Weights of a small GPT-style language model, trained from scratch on English Wikipedia: vocabulary 32000, untied embeddings.
MLP neurons of a small language model. Each row is named by its layer, matrix (gate and up: input weights) and neuron, and shows model dimensions 0-127. Each number is 128 + 32 x the weight over its row's rms, rounded and kept within 0 to 255. Numbers have three digits each. A neuron's up and down rows have the sign that makes its largest values positive.
Before each neuron's rows, "fires in" lists the words (lower case) most often at its 100 highest values on Wikipedia text that the model never trained on; "fires on" lists the tokens most often at its 100 highest values on Wikipedia text that the model never trained on.

fires in: "as", "was", "became", "appointed", "named", "elected"
fires on: " as", " was", " became", " appointed", " named", " elected"
L7.gate517:136164069165102089104157076137122137169139102206053124124114164077151137187147088073153151130121170167112121137141145125158138119069113095141093150098112152112123129103147061099201106157091020133186173119090144123141093122156124080127180147135119104150117120126159136167137085136119184129135115123142189208136147120088158138149110188145172139102112093135102161147126122224134105136138
L7.up517:087112088126110063152107126167120157115156124109137123097090095100139144097093181118120162159064136139110078122091149177100076121136099120100168137082079138127107153117138103110180116126095151152103143084160155119114095130166084185129122152131157069146075107164142092141095079046147170052092116113149165161164079128086116098139099126111112120092144135171108129077149111114138143110107

fires in: "for", "of"
fires on: " for", " of", "ed"
L4.gate245:141109092141129124156144125152133119158058114143069132124135045107159156171097139093114177185152111128140162136110128119168181134105139140114099122095151156185093124114101088129152119096145083141107106155110061179135135084134129158108215046088148174092141082093103086075119126127088150120203111114083122155060103106123117156099153107097142157123171120085143096082118153121132054155123
L4.up245:119160104097119124118137076099164173129140131092102139118149127128143132149117146146158106122198155128112180148092128124133097142166134095114156095112148118158139163146118050121114161106092121144079164135185102171159143121105107138171125085058155135110191162162128103084151163080148149130129090147198115142133133129125129162111073070090098109158169113100155156165124138128128072149140

fires in: "that"
fires on: " that", "s", " That"
L5.gate146:139096147094152112113115129073123130058105093107164136101149132165139125104166147128136085160126121128144172130121124135172092122112142128101116123115126152097071159110138119143129087105129125088098187186148135109103109131046094154094093115149092182111138163104059148135150080135124164123139118113125126125161121133153151128103121180142170137161110081078134180151103103106098201155111
L5.up146:163098196146143152109138199040112139081117145165105130167159102146168123143166148112116128135211129150105115151080161208167124112154128132168087148070132154112125104099136139141148141057109158073092128151125138064200133158156208156143044100082086163128121145090142112101176171110167172092151158101088144101145179161206151141116115147139151139181147152116136105106125086146150131119052

fires in: "is", "well", "are", "were", "has", "can"
fires on: " is", " well", " are", " were", " has", " can"
L11.gate289:118170129040123168070162136145070143128123146129108075122169123143115116123118130080158115165092102134156128078119124136123101199148095104056149108161148137095111113125172092089187065114172126109127172105124150198094147125109139099091105086145137143123148103145152088106176161100098104176151139110101084050142181156188096119077150117115063080088156125171177148105158134136109095084093
L11.up289:103139170154134192135113156123115148161149098089124107122153116101147186148100143144104155147160056108156139156160168093196086115102118120211106113153201085190112139132109105128110104107072136126126124076139143141158083197122171106141144199165154133131149090176094143170142139125077131137123222099148146169112144176086186150109109098136158144191123139148140097166114113114184125093185

fires in: "not", "t", "have", "just", "ever"
fires on: " not", "t", " have", " just", " ever"
L4.gate183:123163144074121116117165060104109123116117160138101077177154141098149169162131172090129122102094068137107133113110102076173088200108188162132150087121127160153164140088166112167163187120121093062177129165174204097124135137172071052054128157071133153119159089082112069177134136075143140131076149140134070100131132114090158129142127073124104091134111204138082154110096146088082142097154
L4.up183:105107130070049109079069083122089087191122145120110161113091193157188105180119132088192145165098134166136156126128119140161154178062164156180149103173176128089133116118157092103105113104169089082182134183186129160142133137109105210115106163097188160123159090087198101126185131194159160102099141164102132119161110110122128101178120163127083168115143161172122132105119148124080089132115

fires in: "several", "many", "000", "few", "numerous"
fires on: " many", " several", " few", " numerous", " Several"
L2.gate192:173103132105146106106048150089118083194145112123150102108144168089107144111122159156132039143180105056119123115148128144148133052100147108121159192169181136114149155122111113139131161168112116113117091139066129161153106128152105174137122149126113078112086158112128131129112181117116115116118178149113118090101134148185130135135100138146120129133122107155189140173094111079081115097063
L2.up192:149130124174200149113084142124134118152154193105133071131180156090111141091127169181142081156131109086071119123224169153169094078116161128166116174147145127102124136119100128141119139178108144077097090138056150155122125159145087148162109132138108097132090196147151084161119179149114089125118149163138110114090107108152092168112130144110108115162139106137151132181080094086090103114094

fires in: "as", "is", "not", "more"
fires on: " as", " is", " not", " more"
L10.gate602:135110171140085119168122149183135193124077098070132102191149172127111131117094094149148147126137096130132140097159144088139022114089112072056164105135218122142120117138164062144128151121101122096118184170148074152102074180157099136118086133104113175101130125150137109090136145158156180123127120116119131154137120139155094138136121199148137155116097084167090150145078112122159142083091
L10.up602:143148155119125090157190109154143070192123091115134106061148089182147169109126097142164160077147163132108133084189110128126148115122224091106211154106137157171132147127140149152146136158171135134170100122085057116101129125107078112108167120055190167117131112112087129074166106117127182122084131124169116126087071160137102069158098099060042082145096084135085127153168160118122125109119

fires in: "has", "have", "had"
fires on: " has", " have", " had"
L10.gate2:162056131122112159129167111159162200142139157161124060173125144135209112116153143125153125126088142118136158100069140137207126084142164104139125136086158077103173131131098085141107102174156112137146163120125132098138117074117180139072088159136125106098118125127144149232191152122125137110149163185164117115154123138085096147122051112143156131091139108097178150128126178131178094101098
L10.up2:137143120127151102135114160163129161124188110160163073148133160135107139135135189122191079143103134169109069145130127100114176101120131064083127088096201148097187088119129114129097128108168135132100104071112144155133153118122034107126102119178177113121103120132079175132065161057124131103059096130152103174087054067106137154115149144149158137077118116114123107065106127116122187113152

fires in: "of", "major", "few", "several", "various", "same"
fires on: " of", " major", " few", " several", " various", " same"
L5.gate214:139112089145152089067150129141062147177178141136094150202141173151129104168126064131075115169165085120143183095149137187115110150073129137128077130149184110116128153117114113132086118171083143122105103144120164112144105152116107137147136053090115130145135132153191127170140161143185134140121181153092122132121108134175131099107203104144187082115099056124176098154134115109125132116137
L5.up214:090095092131118112086165131139104163131091195114089110118135096126088150147167141127087108140107111084064102142144129086120130091133105160126194142134159138145089167089082154137113103134148193100136160155098086109161070076087124133112085140127163090134198149152153139118123068189177101137092075162234148133087104082147074165147124145136101137133091184073138130126110104118126149122157

fires in: "of", "in", "to", "about"
fires on: " of", " in", " to", " about"
L5.gate637:160143149151103135128203144053152157123144150101084107132140161148135141199160126152104209144080154143134063133145138082153133111142135140119116080183148092116123167110164132145157128180146118091220181165170126178121125169102131122080126140146126161152204143152127091103133082115126129119087123106112110100120098097124120176077169152123079179134144112128177119155081176089120164145135
L5.up637:107154147112090129074145139099139060176118105050130158124092145161135116160156143128160149072072131147183113151161100142140053084091139107086141088127109118142152180087149088127136104159154110106168196090133158129039074129144187176108159121138058107131137108131148119099134155152079146180072131054142159109162129124075135103139175128097128141135134115169157152148135189063138112147124

fires in: "high", "top", "highest", "per", "100", "higher"
fires on: " top", " per", " highest", " High", " high", " Top"
L11.gate520:162135094151212121087125116072114105101110114158130097106155179150142122126118122138169103118098169102082136123145116136103092146085149050114142152188156166144144078125130185127146090097121081105135086168096129110157148128167145088099126147109179143170102144156127104102134173105165143111108137058108161169163094110137169109147172122092123176156141114121149101147131109083136135083065
L11.up520:204106149173123135130140117120098133128119153151090119143169166090110165131105155136128172095156174053064143179136119116128139151112132152123137153147108121172150117093129170117118120125136152108074115128153128089119192078073095045189126203092109156153087094136130136183152158126152169184164145092120163139106085171118080138144153131094130103201113099168150097147132095151140155119106

fires in: "to", "of", "al"
fires on: " to", " of", " al", "ed"
L4.gate628:120140091153131161124098131144111108167106087136174124158186117139142142184084076172135176122087103128104113133144070130118068120143122127065137129102094170150082176122054114125133127108153114074104108106196164117046197127117147114052097137138146130125072122138193113171126115150138148082097169160090127153168232160152089078161169204105107121144109059187098102145171088089150135147158
L4.up628:050094144101114088101100122131061096148110098141149147112085107104141094157145109187133135154135122135182149123152069105145129120147123101099194145118140105115132173158053108144131147128169154067114115175178162124100242124086095152086168166107202178135142158109138117133110132146140129149102168158122088133180188141111109131150121149100096140120090111184195091144207164157126165141148

fires in: "was", "more", "most", "since", "not", "been"
fires on: " was", " more", " most", " since", " been", " not"
L10.gate102:121095218154093167169155127115143105102077123101107164128147140130167111099172089139140095102091084105161101117177120094176134171047157139103117089156190076117067163143144072200124081122163074137177135190153187132088101090102142182158126177095130131193121106103081101124095123174126142190178151120137145105155164145112056124167106080119192159064090120107200131116148119111134152134109
L10.up102:124107168138150176092089143132111088092171146143107101080092159168145181105116119131145116139111107160101068092125094077146137144130186170078076126162144179110078118065155076173179124178096103161095090147096138181147085117102093147090141158110144148143116145127144159092161131137120125177140111106137119082106127122096147131111096155081126116155129155109124136141162124148158140137126

fires in: "there", "here", "evosetis"
fires on: " there", " There", "There", "tis"
L2.gate85:134094120154085167074114087162112165125166115141160116160083165194124156145125184147154160127145208110088086120120141095145128162102164101131085100081180109043190078100101108159165146136158173151000153125167060133135141124146125102151139077136085131149117150157098130105081115074125127095163151156093103146102122157183096096131159181063112112166148085121081140173142120166155173146109
L2.up85:171114138185078109069107094144143133128179123109078185119138086160137131153157135128144131171142130118108113177146149074139114091110121111081101125156129123054099131148062168099134155074101143142095176088071124142104098130123080159083131097133082127166109141132166133133123131091134125155178023108151182140140058114146090068173147161099111132162154143126174120096131161131143100089193

fires in: "first", "last", "final"
fires on: " first", " last", " final", " First", " Last"
L2.gate502:126083132159126130158096141118098128189131077108105105138116162123118141164095135091119186148140097082119187160121157146115098156137007132205094129084101126143050114138202110138185120079106135115155142131155147138107154152140108112100068124059162121174115142181145134122106145043071131135118071136171144109114144143118055154108137114118107158159108138105124110154178149176137161121146
L2.up502:160117098132135108136132082155098122151130142081125094144153130106153154102085158111151100132137104198150095157136138150097141138091151124144092149184093132143178086152122162174126133097141126145154136183124136100147109106143104098158142161083136136057198110093079150171196107154118191124125180167092134145151132155176133104177139152116175123069151129092058202139142107121166152089078

fires in: "there", "here", "youssef", "helvetia"
fires on: " there", " There", "There", "s", "l"
L4.gate225:138150151069107127159136077134146126179169232110153135103137097134114141127125096111128114115061118127148141096080150126129135110169140157130123093138146125102091088110107100175156103131148170200131142144120066147159150152135047128086162157098160090160130157162172081166108150159141113109129141146094089110102091144117070124138109139140095097140141193189080114129098140111097115138145
L4.up225:114109035170143077082107154119102106117102129104047062107073135144111100134125115161153128137138083143095125130159144178120115120143136104063143122096136133075087129156135156132149107068163150089088130150143151124072093132120127114129128106167120136115066124148187072140134119139164149128182147137141164103124115090118170100109138137098101100190106039109175130170158163088073052103134

fires in: "of", "active", "in", "source"
fires on: " of", " active", " in", " source"
L6.gate569:098126079160109068192129158103121094159151152133059159125121073156123136135172112115168189122098201075104150182120133125119163163159133112142142071119160105115102148128152122093111154130123125052179096132169063139122106144104186189153065067130051125108140108114146108113096120180153195190150124090142116152113145170105146180124141128138175135146049129122129140160138190086149205108108
L6.up569:175131145134161151188118116190152137179132171127088175122213130132095126089132096151092128118104105115206121165170099165120138181125089100198156163121112117148069127132121158188106082146070177119156158143147060144143149106152139120123121144107078157139092112060156096129132086099155151108159087156114184149097137145156110151083188095143120122127125136086139127119185170074124189099114

fires in: "after", "on", "following", "during"
fires on: " After", "On", "Following", " On", "During", " During"
L2.gate45:073086069138098109105140104096136134177175134104142133138083174117154134128133140148115152118077188165151128124160118146123102099102181118173100080163067152140145141133106122131160147154134096146072079118094077110066138156106139139187103113110162118149071147144109074153110137121077104092122170042118163100109157184114152148171129139107149171154132145114147134099116163106093104094176
L2.up45:127087093114119093082054058054158138134157088097126157176116099155155155096124126158114154114096135146164115129134091163140136116168135136174096113149143132137151125106145160143210143160165103111099090124091127093055093117149138162206153115144112111138105116138134088177087133141119102143165177104131128095109121122111090162179111119113167146133117144094118136185108124143118097088140

fires in: "and", "has", "had", "but", "having", "with"
fires on: " and", " has", " had", " but", " having", " with"
L11.gate523:138100114124140097163147105172121115129146143089130115199136203150139050132055175159121113158177145160140082150189126140096116138100172137099091130142087120140186091161108107134130125159127097117161140144093162087099144087175146143126132163131161103108141076146191129147162163140139076118194095156130110200191075082120144125099135117111145123152163149129195093072103160173128071074059
L11.up523:080133113130187129148128151147135153101124077102135105152129144105203114127068110077169118086147160149085127132131132080145125081124059098117150165151179131174115164114135125120143079204207109127189133136115127121147233114118063138157080161157146200157163094121104059139096151128169075110109104164167091127134159130083146076101140165132159061128125115129131098142090148089102122096155

fires in: "has", "have", "had"
fires on: " has", " have", " had"
L4.gate28:091215141021182165096189152108126085124095056206147109165131106151186117145130138101140109085141084177165089195137103057146102129154105168110147095084141114132120162113200149115125122150131162091165124129116134072153107092169096089117152141143135136102192120093116120176176161159088111124119083135139094065095116090102168144118133161160094095104132101161130100136124101159123131193130
L4.up28:107123118152149108064098134171112142075168102130105132155174149118151111149115145094085104074151150137195115153136154109128105150148104174115052101112130105092144139142209144084168155123110121098132148076143180144125099170089124123122112143114148129111154091115086161186117147135098157112082099159114107117128107121102089155140103106155097152101150112180120084140190071109104102107124

fires in: "has", "have", "had"
fires on: " has", " have", " had"
L11.gate235:158159126082133145138147128110157121131149148148120112143127099090151129116092149119105085134193164144154089195130129140205113059157065184125109155145134139127204103148117142116099098142149139157158150158125119107126124148123183157099134132173074167122123070217163102156122147120106167142164106170167136102144100134054151138140123119152088123142159102199175098113095122095172109130090
L11.up235:181147058122157155094091091132133113148123129144113126154101166132162152101151172125162168109095124176125091197136139096067137089150111081063130085155195157085132131117069115155143160130131108145165137067170154086099076106153128111156185192137131082153139106107103081198130113138118108105172120058133105151132066110070136135089108140113060172117120101139085161165131167184084113136130

fires in: "of", "from", "in", "across", "to"
fires on: " of", " from", " in", " across", " to"
L8.gate283:133133133203151124128114098081096106110102082167164134093159159115129112131104128140121142107122185158165100106109089119052098164127126161188143133092157073170166111159132175145131102115081120149202150182097120159105160156082149081095176178102104064120125121165197118148143112126118127141142145171146165110179088100167136162146198136164118169141133132153129066071200110133146096109094
L8.up283:102117185080077128089127193077133143105133151150227082114144113096140174127144136088124132136123106114151219072120142136132134110128123132149133182078146113132144176064154070171154102104108157110134147131168146130100120173106118091067141161093119126157137213098158111103106160151099121098117077190118051112123117117133113144102123142145192148125158126096171121138130156117141172122068

fires in: "they", "to", "of", "both"
fires on: " they", " to", " of", " They", " both"
L8.gate222:136137120134133120126116090137140102161162132135107170087084176147090170174123124050110059149177134153204051154124117089142068173092124166146105147114141113116161142127070137192135144189061120179115118073114135192085092115109135191125064124130135083143066134131140164155090129116156154168138163168212069121133184092109149155093051106123172113076148098101114194110092124086085154130143
L8.up222:129180066170052137149131104088138083098123166182120142123087106135104111109096119057079157114161121111088075132139157146182141146076103143073199124079156133132126132133149142130152149172161142166079100138102060165182131052119117098132064134182111193146113133138123096083157149107110111128095117028121146052115106208147136161119059103125150090125156126127127111120109127153096126124188

fires in: "role", "served", "as", "remained", "working", "serve"
fires on: " served", " Role", " as", " remained", " working", " serve"
L5.gate274:120174092073158088164157136088112137140124102169028164167151112170072069137118144121128154089174145141134159099184117165056121102043134161109163175125134112110145121159150120062172123198100130126144148127137098126094127125081167116154117133104065148149065137085124110136158127089095092086139151160143134164163122088110123133098119086136164195147111114147150196140123112185142093102132
L5.up274:111180080028090126142164088156069118101131137164115119169088118140000172166187095140097156077106081153125140108177073109101079106128094125101088186161092101138115096125136131118142126121127138138129093112127101145056112172099126069061082180101124119119098083169127181136130139146109055117123103159120092111088098122129129178118130109102128165109178132093167111154151106087129120155131

fires in: "when", "as", "although", "while", "if"
fires on: " when", " When", " As", "When", " While", " Although"
L5.gate167:104142103083097119142163144122114157106102186135100095111125174138157108156137153113129131129114137122094140077078140119131138163127221048106147153120179117173136114104056149163173186187177159089171135092141159115121121121059136093109132100082170113090131145158153086174110105164162145137145150126115030125156105114181073053121153151084060145166152118154132167092106155126099117131097
L5.up167:153065125105084152149156177148148095091105136119118110105183159125175172162118133127178171126105149178084116103166171133110149036189116104119162115149106127146153095148123080079141189139146147112110146140093115131086188145085090137152079121140127133089160098159120083083104122068136156138159144107083141098095146093079100098164151081136126150085115153160114089165110151122119145148101

fires in: "most", "highest", "level", "all", "high", "percent"
fires on: " most", " highest", " level", " Most", " percent", " top"
L4.gate512:182137147120165136140098117136103092127165124127135116136114208114122140148155119120125110126122155106103129239095141160094099158113123160124050120165163173147108111151163100116063181218101130111140147118139118116134083131133131102074098108132167076096141083159171105100128141153126079177152122141115040061121114155161163166176145124137114128156105120136163106115201112154089144109062
L4.up512:135132148143165097105120172101084082131080126127178111176121140122097206133143080156093133111135109066044159179111116134173146150140135150135136183182110119163120185179169105134107167166139120106150168097102175160169207083140070089111152112131148148112137118143139085109088158094119102193112129093143092118137092172101147189112130112139132072132082080117115082126125161104132159140116

fires in: "of", "by", "as", "to", "married"
fires on: " of", " by", " as", " to", " married"
L6.gate587:121155116092109116118165138151127134118107122135132158122129172175132148126194114110176141092087175188095158151124118148181088119101152149136164105140138143117143128067093163085107096174091067162168092097127122131099147176113122072030151129099120120177158107094207106134130133157126160119125137142090115128118128088113084145148139143106170146191132086140175085129178141132101109094109
L6.up587:121189101091115118051180084136142118131105103156197081118133133189137126153104129165120153094110167157197139116165075161155157113142151141094216106185071162162164118097055163158091160127101131153156123104146137114129190117132147111150133115153093133120104113159141179079132088148114127118116157120142134174131094067068081115091156109136140153140134084198083114121124177112092135174100

fires in: "james", "we", "jones", "you", "he", "her"
fires on: " James", " we", " Jones", " you", " he", " her"
L2.gate0:097087142144094119087129104097153135183159142143139147058127137159171150099125142069068143132139100167144076119190159040126095095130142129166102141171125164132147176130140137106130131160132076180105147140157223112043129159162141137106168088126165118128075111171133160099115126108106185150113101132091085130086157108137091079111162096083144110160154200160086143120100088124077151117154
L2.up0:166172122188133116118101105148077152121070045164138110039118124180144150082114171069091125108080079127121102162140095099135122157072117105095102141127129145133058127155114133094085153157126104149077164156174139113119159112146122150117127175113105098104209104100161106122179166113114127127149116119160150130125171124174081120075126084033058136123114155112169168119101138167136109135108

fires in: "her", "his", "their"
fires on: " her", " His", " Her", "part", " Their"
L2.gate22:121165085173139140113166108115121162149110101116155161136112214178180120140187170084173107139136168124178110101098116102148139132124119138110117092132160188146067132163079184095122170196121078127080136060166161138145119094140161203152114136170089190138149148168087099137167123095145108137105092115136187047089123193107076140120123109125111158111173098102153149103094128116106161115174
L2.up22:149194166146103089138085107140164165139138134170109111168092095133176127084154152103155159171127169112112205174108150086126118136077104147127119082118171165155186110089167094168078087122166160172135111179097119144097048111166159110211094116172113136106135101132122154124104124124130118125109125150071052168143093132114152068067138195085174094106119142059092147135094106136170166198128

fires in: "as", "of", "die", "otto", "playing", "der"
fires on: " as", "er", " of", " Otto", " playing", " der"
L6.gate85:128086095075074131098129090060128081123129130160106150143127208118085087152138117110141122091155203176082168111125154191148103139155105131127140059153134156108147087093115099143129149118124073201112061172149070163159125127148111073101110111203106139128099179130134107171113139168133102114099174118081137162160135118152149085102113120107071199139110067132071150115155104148149135144129
L6.up85:125123079089150118130168116111112094094151126113090182169147135156118113090121077119112195121148205159123120109171126205130133100116134120176128093183043168142181146109082114109116198132110088124100134173103168183076134190131129142081110171168145104170075184175129112115126126155127128123137154147109130088131159117085101113100107112182136141134095092092123104098132138177072101113107

fires in: "of", "as", "with"
fires on: " of", " as", " with"
L5.gate246:163140124109052144140110144082136128140071184116075154119119151132175140173150131156129145138153136085109182137108193157150152127125099148143092087111089087117108118114093174145205118140108130140149178086100115142159097095132142118163154095157110204130100104151126091166142133099019105162164142137118184143161082087107108124107167102072180122155139100080151089107222112219084093129137
L5.up246:097074139167136171108083161147189176159120133164106143106152146111127168125143109149154165126172106229139149149153117172221070126114164166163157135152159141126097126131096106098115190124129157123143109140124128176163086170123168143149145075168142139151169146094121081145123177181080138166140134062121144128103089092124108165138144136142090128142119144120158087138139178113128146079203

fires in: "he", "she", "i", "just", "only", "we"
fires on: " he", " she", " She", " I", " we"
L11.gate190:078139134127141105142089089129123074166133100188122159058113151146146100087046156112127157104177112122109117158128104136104178119138168166114133173151187123146126156156137178096136155191078144098149091198175115177106098091101118140115125065163125133142154097144127063062135193093150110121171096104130097113191093150136126125113190117125094103083182118154118128115109205096139120093157
L11.up190:122122188084162136155117081142098079123111093147076061135130119133154080127093122153094138098150085099094146129180199112219154134062090127106158144078151111118136122102111129142097141091113114099093148174167094114123158150202099109111131197183119189106119122157159110070152169124139123162147118149073084122080117129134128105111122084065084164106109136123133154076100150119098091113117

fires in: "his", "her", "their", "your", "its"
fires on: " her", " his", " His", " their", " Her", " your"
L5.gate324:132165192142178114137137138076157086129096104069167113171088144164119084138170116158114152169070123171104072118114144144116078187155122112152128095187086180173055127144147101093125141117100099118104160122144140159106142113106135206157084165160145114119131138101118156105158104079135117132128162137108162110139140155136117117077132143103145195123213157148144157146078094166083227092120
L5.up324:118151143107095156152123110126132137105147169167131125147120138123099168105185120124146137121134140108129099105073128111057116122095176117150123095150123135167105139132155162103184146110199129134113158139183111121086130164120098121156114172133109129139122136058188129188149112125183120183076140117080087187124176172113132129153092134185183154127135069159130110138122188119100173147127

fires in: "as", "of", "been", "was", "largely"
fires on: " as", " of", " been", " was", " largely"
L4.gate521:096155147115089093183145112140093079100081103168060075134124208111090155230136083126128132092132193112120050095173121175132128151079165121091138108099088090144145175116114119122166135087076109088148167146164145154084106144139154142113125152079133169122089126134097136127128079105078087094155114093069136121134139155155171121236121151095121133125090143157161176125140132079121112095109
L4.up521:118155160176159100118157095168127079129110034115114113148151152138149132121093080148127121100161158105165122100108166130121138128066100151100178181132092095151143146113109134092122143136111119152098138120091104127102113128095170216135141116110156125185122122158112117175142077102086080083152070091116212145172146123151135118123083156089121150096124123124082149141137185152138124040142

fires in: "first", "third", "second", "debut"
fires on: " first", " third", " second", " First", " debut"
L2.gate7:129132107121105148142118114074164105162096095094088138110113139148139117139111170155137137167177158158167142138113130173150186132074079088087107121088083140156104084135160076078131137165150122055105102143173174137088139125130120182144146104175155126162138101138166142148156151142162153142122087097108127167101096142132125102156139121181076141094085134128135104170123149181102109113148
L2.up7:145087138087125166117136099100142079168139125124148128113100117131140171158110155172080072150137165150173115109103145132141158156106113165124111141159108116127162108131188090114091102140124135076114097141110192167101140134154095107179135110177111098129212108068188146155109121085188207140109130190087136182114095141101099129130092067160116122113081140125132096155157152148096122145151

fires in: "to", "with", "of", "by", "on"
fires on: " to", " with", " of", " by", " on"
L8.gate417:154169119132078126107122147133110163104142102142155152120125116162130145181183115108116168126126175182167135128180146114096131146125145123144120133118106146085111149129074077142169124113173147154116178132140157100116181154169162098159177131128094127130180106083163114196162194153118106116134145074182139191108063091106148152202101160144172157157143104179095072164231119154119139125150
L8.up417:130181158151160147112089135096123158196139104136083083158103157156104138093041145089157148093094123147130129140159095118139126088133129121133161093170123133136167185145148090165114173151183154111145153134156111167134098088123125129148037093092138131069176159091193070161148134206145130079137166165186117183125101127140121124144097100140145142162132144151167074171137130161184094040161

fires in: "he", "of", "it", "they", "currently"
fires on: " he", " of", " it", " they", " currently"
L8.gate112:168139129106156187157163121154153102179149057100093068117164110173059144113116118071146140121083132183084148138122134162127097115133073100106104046078100169109109152167109111111107105140128085141139133137201176133130051118148161148096178064148144096120060132158125070155075096197132070136111091123190121161160100085155142146134157123084124140124093124092161144130153134149149092103142
L8.up112:124153078125138105178086131115167150092091171140093145154144188132173089123174137092107134105136125188125140049137172202139093156131148125144143148176161103178145140142111158082097109097160101173204189108142103133173147055124117073114052142107100154075150140103110070166160133109121122096146151154119108096137123124092073142139116101128128097151088148163084135078126164113186147095174

fires in: "as"
fires on: " as", " As", "As", "as"
L4.gate504:177197101073116158166089147104196165139087159138112130089120151108148196173137112139120127133130115106128132166165104121101145127066190117134091099099162145066161133152122126154176186151096182140187159137081079115061134105171164112077122092113152135084143143158091116126115156121059178150136162128105112160119115158079118115142186106118143146126115180105098086077140124142107096128227
L4.up504:082093112133153170117177145080107098139100138195053146122139112119123128153138124100060160115132109132100095083083129120146130096126144125115219191087134179143131108131087151133101133193144145143124157147092115112083129126137214156107135139113144116129104151119068142132116091097201157166116144168140109087136126119184060147136084132085058119151061135162139149131069135195086103092122

fires in: "of", "to", "and", "or"
fires on: " of", " to", " and", " or"
L5.gate280:157091131125167146159144131166166130148120121140099135072133110136135159148152089105104099170100169129155104155133141179162079155138127125188086090093205110159117203131097154150135072077116132109127120120121138144091119212121052128169108155166118146170097172092113108130081065122144076136112215147210113084083150132123132111108106137116138135103108128149100119118159140142100132118128
L5.up280:123140153143112159157103142094116190123180126146217106125150140107119114067130126116125114115099125116100086213106136147182186168112104113159184186134124126107153133095130094168155213115122172188150083151190129137171151172137118069136135118096165154144136131056106096105148159118111157094175150151136160097075136099122143115086200165080145112148134154113147167139139142186154124134182

fires in: "that", "part", "non", "anti", "bronze"
fires on: " that", " part", " pre", " co", " anti", " non"
L5.gate299:076149109089131125129071162085159131107131081165148130218092123201144127093109140129130106122189110103094142125115110139154131078103121108208076115084128136111166120123143145122069070200112137155140089172116122138109117132116121118086126132106143085131083150106101130066109073122098112121097104111068068049147185100123136112103088168117165070157177117090118111140122184154076141118178
L5.up299:105036135153133130165113171119103119080163099130157185157140097135139132167114102099130094118153101195094097110128174189165112169126115123188118137108159139113150132065149123089120119147136157109168118144137129099168176074174148156148081156140096116165090111107130063075126122138131104172148159104152168153176208149094160199121093167174150113142112156106086110150068117072129157146104